config.toml
n_layer = 8
d_model = 576
d_mlp = 2304
vocab_size = 8192
positions = "rope"
bias = "none"
parallel_block = false
init_std_qkv = 0.0262
init_std_o = 0.0325
init_std_down = 0.0375
lr = 0.00752
schedule = "wsd"
doc_mask = true
dataset = "wikipedia_en"
MLP neurons of a small language model. Each row is named by its layer, matrix (down: output weights) and neuron, and shows model dimensions 48-175. Each number is 50 + 10 x the weight over its row's rms, rounded and kept within 0 to 99. A neuron's up and down rows have the sign that makes its largest values positive.
A block is one neuron, or neurons of one layer that tend to fire together. After each block is what it responds to, as a language model described it from the Wikipedia text at the highest values.

L2.down139:56 57 42 53 55 65 40 36 67 44 39 41 49 55 59 56 50 60 49 57 37 58 76 67 61 67 51 38 54 49 49 46 58 44 28 41 53 46 68 72 62 57 49 60 34 48 80 65 38 42 50 63 43 32 46 62 29 49 41 46 62 43 54 40 36 59 51 72 53 61 60 48 51 51 50 55 55 50 56 45 51 45 47 35 45 52 48 42 32 63 33 51 49 57 52 44 43 48 56 20 31 38 49 28 62 51 54 50 59 51 51 47 44 49 53 47 48 59 71 51 42 54 47 38 51 65 52 42
L2.down1469:42 44 33 48 52 59 41 51 43 46 64 53 50 55 59 68 50 38 37 40 66 55 55 38 45 53 39 57 43 59 42 40 47 49 39 46 70 42 39 60 54 51 51 48 63 65 58 40 53 38 50 40 62 44 64 49 35 45 60 51 45 42 53 48 45 68 30 37 42 34 38 51 45 42 48 19 56 58 45 49 49 54 53 46 40 53 41 45 65 56 49 47 47 46 34 51 40 44 40 43 51 50 58 50 54 58 43 38 44 61 57 35 33 42 33 62 49 62 54 58 53 58 57 31 74 58 52 27
L2.down1813:67 54 48 64 46 43 38 49 60 69 52 56 66 56 51 73 51 53 46 60 23 43 39 49 37 52 43 51 62 53 71 53 45 74 59 62 64 39 68 67 42 49 53 53 49 54 67 50 38 44 59 49 52 47 55 55 57 39 61 39 47 35 57 58 51 53 62 36 41 44 57 66 60 37 42 46 53 47 64 59 57 47 48 56 34 45 60 65 37 44 37 60 70 45 38 52 56 59 58 60 43 42 46 57 46 40 57 52 50 30 66 57 40 42 49 55 51 65 56 64 53 41 59 38 50 42 59 28
L2.down1882:55 49 43 50 65 38 43 34 73 28 49 41 58 60 50 37 58 47 68 53 70 50 44 49 50 55 48 65 64 40 50 48 37 60 46 60 40 43 56 42 55 47 43 70 64 43 54 46 44 39 37 41 53 61 46 53 42 34 51 50 46 39 52 57 64 39 43 47 57 58 53 59 60 38 38 51 54 70 57 42 50 45 62 59 49 60 61 36 49 66 51 63 70 61 47 49 71 39 36 50 55 47 57 53 57 50 51 35 40 39 60 45 43 40 34 59 64 56 48 48 57 42 44 60 51 37 54 63
Description: Partitive "of" after one. The word "of" in partitive phrases, strongest after "one" (one of the three, one of which), also after some, number, House, Republic.

L3.down78:58 46 60 59 67 62 46 76 46 60 42 61 70 73 58 42 62 76 34 57 43 63 54 83 48 58 46 45 58 41 48 64 45 51 49 38 42 39 56 50 49 54 35 64 46 56 52 44 66 32 59 58 45 53 70 61 54 49 50 28 59 48 50 40 62 55 56 54 61 46 43 47 39 58 47 51 48 35 51 44 42 53 27 60 62 50 39 67 54 42 39 53 45 50 42 57 43 35 63 41 45 38 51 37 51 37 62 54 52 38 41 45 49 49 54 57 35 54 37 53 52 46 59 56 67 49 69 68
L3.down178:51 51 68 38 49 43 33 31 43 43 59 67 39 46 53 44 49 44 53 62 49 56 49 67 45 44 53 53 65 41 51 38 52 41 47 50 43 61 42 46 80 39 60 47 51 31 56 49 69 48 24 48 47 39 44 55 36 42 64 49 38 49 44 67 59 39 56 60 53 49 35 46 49 40 51 54 38 67 79 51 62 56 47 58 50 41 45 54 46 67 64 39 51 63 54 52 54 57 48 43 60 33 61 33 55 50 46 59 46 46 50 45 45 50 50 59 46 48 36 38 56 47 59 50 68 43 53 44
L3.down568:64 60 54 52 59 54 60 70 50 52 53 59 54 59 45 60 38 65 53 32 50 60 61 47 59 52 66 48 62 30 66 48 53 36 37 52 59 36 51 48 62 51 59 65 47 29 57 53 29 62 49 42 58 47 56 52 34 50 57 50 56 44 46 49 50 44 63 68 60 51 73 66 61 38 64 31 56 44 53 49 66 52 51 41 38 40 71 43 58 68 31 66 24 60 36 33 48 53 52 44 62 57 58 49 41 28 40 44 52 43 44 43 46 63 46 59 46 58 42 62 50 42 51 50 50 36 41 65
L3.down673:46 45 36 39 52 38 45 46 46 55 47 60 61 54 41 59 42 36 42 45 59 52 55 54 63 45 53 50 58 54 47 61 50 56 34 60 47 51 54 54 57 53 37 46 38 59 50 60 57 28 58 50 54 59 58 52 41 41 48 43 29 47 55 48 45 50 50 57 47 47 52 55 48 55 38 56 44 53 49 57 47 59 68 50 56 59 41 52 30 42 44 53 67 56 35 50 66 83 53 54 51 45 36 58 60 46 57 50 50 48 63 62 55 45 62 61 53 38 56 38 48 58 64 52 67 43 46 31
L3.down849:54 46 56 67 65 53 34 60 51 54 44 45 51 33 47 47 60 56 66 40 45 43 34 40 31 56 63 50 49 44 47 42 59 65 56 54 49 55 46 56 56 62 53 54 48 54 46 45 65 63 30 42 51 46 65 48 57 35 52 40 44 58 38 43 36 37 43 46 51 61 56 29 44 50 41 33 54 46 56 60 64 59 57 48 43 54 49 39 65 54 61 41 37 52 58 38 66 51 43 47 57 70 53 41 52 47 38 44 55 65 47 70 48 57 46 41 39 60 45 57 39 24 54 55 38 46 54 50
L3.down858:66 50 36 36 82 51 43 60 32 64 32 37 53 43 44 58 47 36 59 52 66 57 46 60 57 58 48 53 56 50 34 40 53 58 41 51 33 40 48 37 49 51 54 57 47 54 47 46 61 54 51 57 69 47 53 45 58 45 60 61 49 51 42 59 46 39 57 67 55 51 56 54 49 74 65 62 63 35 60 47 56 47 45 47 41 34 57 43 53 41 55 56 26 59 58 64 55 53 61 57 57 66 63 54 49 41 46 38 64 24 52 56 40 61 42 44 46 45 39 54 34 42 41 37 48 61 41 34
L3.down867:75 42 28 65 55 41 42 44 63 47 39 53 63 29 56 51 39 50 64 42 46 46 50 56 52 59 64 38 53 54 32 56 46 45 34 61 47 47 40 39 47 45 40 44 62 56 56 43 61 53 55 62 54 54 52 51 58 55 57 62 57 46 52 37 48 42 38 50 65 64 54 31 44 41 36 55 44 65 61 58 60 62 48 38 69 41 40 60 43 61 31 29 57 26 62 42 50 59 37 59 39 47 55 53 51 54 53 42 52 48 54 48 44 65 52 37 53 60 51 42 41 26 45 46 46 55 45 32
L3.down901:65 38 65 61 60 50 45 51 54 58 43 48 41 54 29 34 57 46 45 51 45 38 52 52 48 54 61 41 42 51 42 38 41 59 44 47 42 57 53 41 57 59 52 45 61 51 39 54 53 53 48 45 20 42 58 47 67 53 57 55 52 48 57 69 40 31 59 62 61 41 62 48 48 44 68 18 62 52 38 32 47 52 53 51 61 58 49 51 57 55 39 41 56 65 51 59 55 54 44 44 51 47 47 42 32 30 49 64 45 10 65 45 44 61 65 63 44 41 43 47 42 42 64 43 58 28 53 37
L3.down1464:49 41 50 49 50 49 71 63 31 47 55 54 58 57 47 50 47 51 54 54 59 55 54 60 51 45 45 36 63 51 39 46 48 42 50 74 53 45 53 29 63 43 54 64 56 54 52 67 57 57 60 54 51 43 36 58 61 52 47 40 55 63 47 50 36 52 64 60 42 50 51 31 42 55 46 47 48 22 60 42 47 66 67 36 60 41 56 53 60 70 52 56 51 65 68 62 42 64 53 42 64 74 40 53 61 43 55 60 50 69 48 49 75 60 65 48 70 51 38 44 58 34 61 41 53 48 56 58
L3.down1489:40 48 53 58 53 47 45 49 50 49 48 44 34 47 51 57 66 63 51 58 45 45 46 49 44 49 42 51 51 46 52 64 38 59 33 47 42 69 56 53 54 33 59 51 32 42 55 44 59 58 38 57 55 40 33 55 43 51 45 66 32 46 57 43 52 52 60 59 43 50 49 59 44 39 32 46 51 30 53 40 78 54 64 39 29 44 47 58 50 49 44 48 99 56 52 54 62 39 64 50 48 64 62 50 35 65 53 58 63 55 50 52 50 57 46 40 54 46 58 41 45 50 46 51 58 53 38 26
L3.down1503:49 47 48 51 47 48 64 52 48 55 37 43 63 61 46 70 42 51 52 42 60 49 40 53 59 48 52 44 56 52 33 54 70 46 51 42 41 64 41 69 46 49 54 47 38 60 63 39 65 48 34 57 70 60 47 56 29 51 62 41 40 60 38 65 47 53 48 25 49 56 57 44 42 38 33 45 65 42 46 42 73 26 41 61 57 47 46 66 22 58 49 47 72 42 35 66 50 50 38 46 30 58 63 55 36 58 59 29 67 41 59 56 43 55 52 36 50 55 47 57 50 48 49 54 66 62 54 57
L3.down1711:69 49 59 46 55 48 45 52 42 42 43 55 33 31 43 49 52 50 47 66 57 46 50 59 36 49 54 53 40 33 53 36 77 42 55 44 67 53 32 53 34 50 52 70 64 45 35 42 44 49 45 58 44 35 46 38 57 45 67 55 54 67 60 47 42 51 51 44 55 66 33 42 34 49 54 63 26 63 46 38 49 42 47 50 40 56 41 63 51 45 55 51 66 49 61 46 54 59 41 59 43 27 70 34 37 26 56 61 40 46 49 41 42 40 60 66 49 68 67 60 59 35 47 63 54 40 39 44
L3.down1840:49 60 39 77 61 36 45 41 54 41 71 62 69 50 45 51 50 43 61 53 50 48 60 36 64 33 50 51 36 46 55 56 40 70 36 44 52 47 55 50 54 44 47 44 37 53 52 48 42 62 40 53 40 44 38 46 49 74 41 52 52 51 34 52 65 51 51 62 50 40 56 50 53 39 64 59 60 54 49 43 45 53 62 74 64 61 44 57 26 46 43 50 55 46 54 51 46 56 64 42 52 57 48 38 40 60 51 55 56 50 54 48 40 23 58 52 58 38 45 57 48 51 54 53 50 51 54 64
L3.down1954:42 49 54 73 43 61 48 58 26 54 62 48 47 50 52 63 54 48 43 55 49 37 46 44 67 45 50 53 63 32 67 37 59 53 31 54 32 56 47 34 47 54 48 67 55 51 46 76 53 55 59 51 58 51 52 42 45 60 72 56 48 59 37 48 49 50 45 49 63 45 36 49 40 47 46 50 50 62 32 46 60 61 50 57 46 57 41 56 64 48 60 43 44 32 48 56 56 55 69 57 45 40 50 41 57 32 58 45 32 56 50 65 46 45 44 48 62 26 66 42 49 52 38 22 71 63 49 46
L3.down2054:65 35 37 56 45 27 53 39 41 43 51 66 51 61 59 67 50 56 64 49 58 59 51 50 52 48 41 61 52 67 55 58 70 39 52 48 69 53 54 46 63 49 72 53 47 39 63 34 77 45 47 41 30 39 63 41 56 56 53 55 58 47 49 43 49 54 46 42 35 51 65 46 48 57 77 62 45 48 44 40 51 50 69 54 53 56 28 49 55 66 54 55 61 53 44 53 58 47 51 42 44 65 54 50 40 37 54 60 47 34 51 41 55 57 40 58 55 50 61 47 39 63 61 45 62 63 49 47
L3.down2296:50 57 41 65 56 46 39 33 71 49 54 49 33 40 63 53 31 64 48 59 50 58 44 37 41 60 61 52 43 59 64 32 48 49 38 69 46 60 51 70 72 58 52 37 46 56 53 36 60 50 39 39 66 35 34 40 53 45 37 50 46 41 54 36 55 42 57 55 55 67 44 50 55 38 43 46 65 46 64 42 46 41 51 33 35 38 47 43 57 46 53 57 36 50 49 51 63 75 42 65 40 56 52 56 39 47 58 61 64 37 44 55 38 38 49 46 40 62 61 63 59 42 54 60 59 47 36 45
Description: Partitive "of" after quantifiers. "of" right after quantity words like many, some, most, several, four, remainder; also thousands commas in numbers such as 10,000.

L4.down1280:75 49 43 44 55 61 48 62 33 52 41 55 42 63 50 52 38 48 49 46 52 46 58 40 62 40 63 53 45 39 61 59 42 49 50 46 36 50 73 40 53 39 62 51 50 51 44 45 39 61 50 63 52 52 61 63 49 46 40 42 48 51 46 60 46 62 56 48 77 61 59 45 48 42 44 45 48 59 40 77 55 51 61 57 35 57 46 56 57 52 49 53 36 51 46 51 36 61 36 42 42 47 52 45 51 62 50 51 70 29 62 61 31 39 35 63 48 57 50 51 62 51 57 54 50 44 42 41
Description: Fixed-phrase head nouns. Fires on the noun after "in" or "the" that starts a set phrase usually followed by "of" or "to", as in in favor, in addition, the end.

L3.down38:64 56 24 42 35 64 56 49 45 61 54 46 35 45 64 38 64 34 50 72 41 48 34 26 54 45 39 59 56 54 56 64 48 48 58 53 51 41 52 54 60 45 52 58 31 60 58 61 35 56 56 48 52 53 25 38 51 44 64 57 31 49 59 51 57 38 41 57 60 41 56 53 55 50 44 38 54 46 51 54 53 33 49 40 32 42 71 63 53 44 62 48 56 54 49 59 51 38 50 60 54 52 56 63 52 42 40 69 64 36 31 51 67 43 43 52 55 66 57 57 63 35 39 45 43 68 51 42
L3.down124:31 47 60 48 59 39 58 70 60 33 40 55 35 46 58 59 80 61 51 52 44 53 47 52 43 50 45 55 26 47 50 67 55 46 47 43 35 52 40 54 52 60 55 47 62 61 55 43 52 48 41 58 63 58 46 47 61 47 46 52 59 45 51 38 52 46 39 44 47 50 42 65 50 31 48 51 40 55 45 52 43 60 47 58 49 57 34 52 48 62 58 49 57 39 50 39 33 46 59 42 52 34 60 47 42 48 51 47 18 56 53 53 41 50 38 45 49 38 63 46 42 56 57 42 46 48 48 59
L3.down404:50 39 31 51 40 56 59 62 47 66 45 57 51 53 44 62 40 63 53 51 55 58 65 54 68 54 42 45 33 42 46 59 79 50 49 65 27 38 48 39 71 45 43 52 60 57 31 61 41 40 39 37 47 44 63 49 60 43 52 45 62 33 44 51 42 61 55 63 48 52 37 49 43 58 62 49 53 72 57 71 45 53 62 44 60 34 51 32 40 49 36 53 70 52 49 60 48 61 64 33 42 22 52 53 56 41 32 40 47 54 48 47 61 37 53 55 59 48 42 49 56 48 54 29 30 57 38 34
L3.down420:58 54 50 61 50 39 51 62 32 57 31 55 30 50 50 48 46 68 63 62 71 43 41 41 65 32 43 47 47 54 48 51 56 52 54 61 47 52 63 45 75 57 37 47 58 63 57 42 56 31 51 46 53 40 22 35 58 49 61 61 36 42 71 52 60 43 48 54 45 59 52 59 36 43 61 49 75 49 58 51 49 54 60 66 60 48 53 42 49 51 53 55 40 59 44 58 50 45 60 51 54 51 56 56 44 54 43 53 53 41 57 51 63 48 42 56 53 41 49 63 58 61 54 47 64 55 45 43
L3.down508:48 42 37 46 56 66 61 40 41 55 64 62 48 44 36 73 47 38 70 57 41 54 49 40 57 52 56 47 45 55 53 43 50 70 61 55 42 51 49 45 55 61 63 64 45 52 55 61 48 45 35 55 56 63 36 39 63 55 55 55 39 63 51 65 54 49 43 13 44 62 32 58 52 34 22 50 41 71 53 59 41 52 47 48 49 45 57 57 43 51 39 28 64 64 55 54 48 60 39 49 58 40 45 60 57 31 61 53 49 49 50 55 43 58 47 58 39 42 46 58 69 52 35 57 50 44 53 48
L3.down824:46 42 45 67 46 53 61 41 38 59 41 45 44 20 57 39 52 61 53 63 49 46 42 53 44 53 41 36 56 67 58 60 46 35 39 70 46 71 54 51 46 42 47 52 53 45 58 35 55 40 58 48 47 55 42 48 65 35 30 42 32 53 51 38 51 37 57 48 53 52 57 36 42 53 43 43 38 58 41 70 49 43 47 65 43 56 60 58 27 54 40 55 80 52 48 48 54 39 56 51 44 47 38 56 56 41 53 51 62 57 64 38 60 48 43 56 57 62 58 58 47 59 40 63 56 48 39 40
L3.down944:49 42 34 48 55 57 50 42 42 42 61 38 32 31 76 51 28 43 58 48 61 45 46 47 41 54 50 49 59 45 63 46 60 39 50 50 44 57 56 40 43 70 46 69 46 39 62 78 61 48 39 54 47 61 46 56 51 49 64 60 45 43 39 56 34 51 52 47 59 57 59 59 41 44 35 51 37 42 50 42 44 46 40 40 55 36 41 62 64 57 37 72 57 49 53 51 46 37 49 52 58 49 46 73 47 35 61 62 54 66 37 60 48 66 64 49 52 53 62 57 49 57 39 59 67 52 48 48
L3.down1456:47 44 63 47 37 48 31 47 60 52 53 64 49 57 35 71 57 51 60 51 55 56 63 49 38 39 57 60 56 66 69 53 23 32 63 41 43 45 29 47 62 54 47 52 53 47 50 42 63 31 55 48 53 45 46 60 31 50 70 53 52 45 37 45 70 56 58 56 52 57 45 59 65 54 80 65 32 36 60 39 57 59 52 54 46 35 53 55 67 66 60 54 50 59 51 53 45 44 47 53 51 52 54 49 43 41 63 62 47 52 65 46 64 51 58 61 40 44 46 68 51 72 58 48 47 61 61 35
L3.down1559:41 35 50 52 44 53 53 47 43 68 56 44 45 43 58 28 45 34 64 51 55 31 69 41 32 36 61 64 48 51 59 42 54 45 36 65 49 51 49 47 52 60 57 42 56 59 57 67 44 35 54 47 49 57 31 32 58 56 54 47 44 47 38 52 50 52 41 31 54 48 68 57 56 58 46 56 67 44 46 45 66 56 55 41 37 33 69 58 53 58 66 56 49 50 44 58 55 46 59 46 63 62 68 64 55 37 38 63 45 32 43 51 58 62 59 49 59 53 46 43 67 58 67 59 43 62 61 49
L3.down1661:30 37 56 67 72 38 60 37 56 47 46 53 41 42 47 21 40 46 51 68 52 56 43 31 54 50 58 60 66 39 44 26 68 53 59 50 59 51 42 54 59 38 49 43 53 42 62 43 53 64 66 53 48 55 39 63 48 50 70 55 54 38 63 42 38 47 39 63 59 57 54 78 48 41 66 51 66 52 54 55 60 61 42 56 56 37 43 60 51 34 61 45 51 41 57 49 53 57 60 62 72 50 39 60 36 65 32 47 58 45 34 56 42 64 50 63 76 48 57 49 48 55 40 39 39 48 46 28
L3.down1743:49 59 30 64 34 52 40 49 54 34 59 72 57 61 50 52 54 54 47 37 44 54 63 64 66 54 33 51 43 35 49 51 39 62 58 46 45 48 44 44 47 59 60 48 58 57 48 25 65 38 49 49 44 37 50 44 50 54 38 49 52 37 35 42 42 62 39 50 43 45 50 66 53 45 64 61 45 26 60 51 53 62 40 59 38 46 55 40 58 55 56 41 68 50 57 53 62 67 44 56 51 46 73 38 56 57 55 52 38 54 36 59 52 49 67 48 46 40 62 61 29 68 45 56 46 43 46 65
L3.down1755:50 60 36 64 53 42 49 55 16 43 57 53 21 44 59 44 35 44 46 60 55 54 46 67 56 74 44 39 39 52 52 73 50 58 38 54 53 41 61 44 53 32 53 59 48 58 58 35 58 58 52 58 67 49 53 48 50 44 43 46 44 50 57 51 55 44 41 58 72 43 60 74 43 64 54 57 47 59 48 70 49 41 37 56 65 44 43 56 66 35 32 49 74 46 57 47 45 43 52 44 63 47 63 44 53 51 46 53 47 55 72 47 53 48 32 73 39 43 50 58 47 50 28 59 50 57 58 35
L3.down1761:78 41 47 50 31 63 55 73 55 50 52 58 39 44 36 59 38 75 59 30 51 44 52 41 53 63 58 54 39 41 55 54 62 52 59 40 50 50 51 52 64 47 52 55 53 71 53 44 47 48 43 35 53 42 52 38 34 47 42 40 39 64 58 49 43 45 48 54 26 46 53 74 64 43 26 41 35 56 55 50 39 61 45 57 56 48 45 43 38 45 51 37 52 69 72 54 63 38 44 47 39 53 67 60 56 50 57 39 45 46 37 51 47 45 53 42 45 44 60 58 56 57 44 46 57 38 49 43
L3.down2158:45 70 71 62 74 56 68 65 33 57 59 56 55 47 39 40 47 54 56 60 32 48 63 41 55 37 59 64 53 45 57 40 34 54 66 64 39 50 57 51 49 57 47 63 64 31 68 30 48 56 49 60 44 47 24 64 53 42 28 30 44 44 39 39 60 50 50 63 35 45 30 23 49 29 45 56 45 32 50 62 41 42 47 49 61 60 50 48 55 45 51 45 57 47 42 38 60 66 45 65 44 59 62 53 41 43 44 52 57 34 63 51 55 44 51 58 45 58 47 52 63 42 52 67 43 57 47 39
L3.down2172:68 58 45 49 60 60 36 56 55 40 38 65 54 66 57 53 54 50 60 39 44 52 50 61 49 47 46 49 46 40 52 54 61 63 42 52 51 52 49 32 44 76 48 50 57 45 67 46 57 48 68 61 50 59 55 51 53 47 67 48 44 49 63 32 40 61 51 60 49 50 54 52 47 68 63 58 48 61 51 59 57 51 31 36 69 29 56 57 57 77 70 37 62 47 46 50 50 46 41 50 61 62 57 63 38 46 41 45 66 51 35 56 42 51 48 56 36 60 54 42 54 65 58 38 29 59 62 46
L3.down2282:60 46 35 51 45 61 55 49 52 46 46 50 48 46 49 58 61 44 59 58 60 38 38 34 50 48 60 51 48 60 44 39 47 44 52 52 53 58 53 41 45 68 48 56 44 51 38 61 31 36 55 53 35 50 54 40 40 79 33 54 57 52 58 60 51 52 73 42 59 41 56 51 37 61 39 34 47 66 45 51 57 53 37 32 46 51 63 68 43 38 45 52 67 37 46 37 48 44 49 53 50 52 52 44 38 59 56 43 60 49 48 47 17 50 40 49 61 41 61 55 43 31 50 35 60 41 44 43
Description: Prepositional phrase continuations. The word right after in, at, on or over in set phrases and place or time expressions, such as in addition, at that time, at the end, over time.

L2.down26:44 54 32 64 53 53 53 63 55 42 49 65 60 57 53 42 65 48 39 45 50 43 54 52 55 53 48 49 47 46 59 56 46 56 50 34 36 43 35 52 68 57 58 63 43 45 59 44 62 52 56 49 60 34 47 39 44 68 68 60 78 43 58 60 49 55 48 46 43 63 42 61 53 51 58 50 47 44 35 54 65 52 57 47 60 42 58 50 45 54 67 40 62 54 64 38 41 49 53 29 60 42 60 35 38 31 47 56 47 61 51 50 55 32 57 51 55 42 50 67 48 36 40 58 76 53 45 44
L2.down538:61 51 30 75 66 59 56 58 53 39 52 44 48 48 63 58 66 58 64 36 60 53 67 33 47 40 50 44 37 39 57 59 56 51 54 33 32 56 44 60 49 46 46 51 31 39 42 53 45 40 48 59 69 42 55 49 48 54 29 52 68 53 55 36 54 56 56 50 37 66 49 52 39 45 44 39 54 56 45 53 53 55 49 51 60 53 34 43 29 62 60 79 77 55 56 37 35 47 54 54 53 58 71 36 32 60 59 49 55 36 44 46 69 39 57 50 42 45 48 54 59 45 37 45 75 56 33 53
L2.down620:57 47 60 57 66 29 59 38 63 40 55 67 63 43 43 59 59 72 62 51 48 57 47 60 55 72 61 62 64 40 64 38 52 45 51 46 44 68 45 60 60 32 65 57 39 67 33 39 53 40 57 41 40 57 57 59 47 53 46 53 41 44 49 44 73 57 40 42 37 42 55 69 59 38 54 75 59 46 63 41 53 64 52 43 60 58 63 47 49 52 41 54 64 52 56 64 37 59 45 42 38 47 73 42 55 33 45 51 52 40 44 24 38 49 34 44 49 36 77 61 46 39 55 72 50 31 51 32
L2.down1488:36 47 34 48 61 66 42 50 68 46 68 43 63 51 47 47 64 50 45 58 48 50 38 66 55 50 47 46 51 42 64 38 50 58 49 58 37 60 40 36 54 39 64 69 57 61 73 60 52 35 60 31 48 50 51 42 40 70 43 36 59 50 56 50 41 39 42 51 39 45 44 49 43 58 66 58 62 65 54 29 45 54 36 55 64 44 53 46 57 58 41 57 88 33 50 56 47 39 52 49 57 43 56 44 65 38 54 64 51 60 42 37 63 36 53 61 37 36 39 60 55 49 63 29 54 51 51 38
Description: Place-name hierarchy connectors. Comma, in, or of right after a place name that leads into a larger containing region, e.g. "Noordwijk, Netherlands", "neighborhood of Brooklyn", "Tanjungkarang in".

L4.down633:40 62 58 38 50 57 65 40 40 34 55 49 53 45 55 45 49 41 47 65 52 50 50 65 64 49 57 54 45 54 45 63 57 49 58 45 59 66 58 39 51 54 59 44 45 56 48 59 48 56 29 54 46 48 43 69 63 59 49 44 45 28 53 39 57 49 43 44 59 47 45 47 35 39 51 53 55 48 36 59 61 58 38 54 58 51 42 52 51 55 72 31 67 42 51 48 60 51 45 56 73 68 38 46 43 59 48 39 57 45 54 63 69 42 56 64 48 30 49 55 55 48 51 53 44 56 50 34
Description: Membership and becoming words. Fires on "of" after "one"/"any" (one of the, any of), "became"/"as" after subjects, and word pieces continuing words after "a" (a-board, a-bandonment).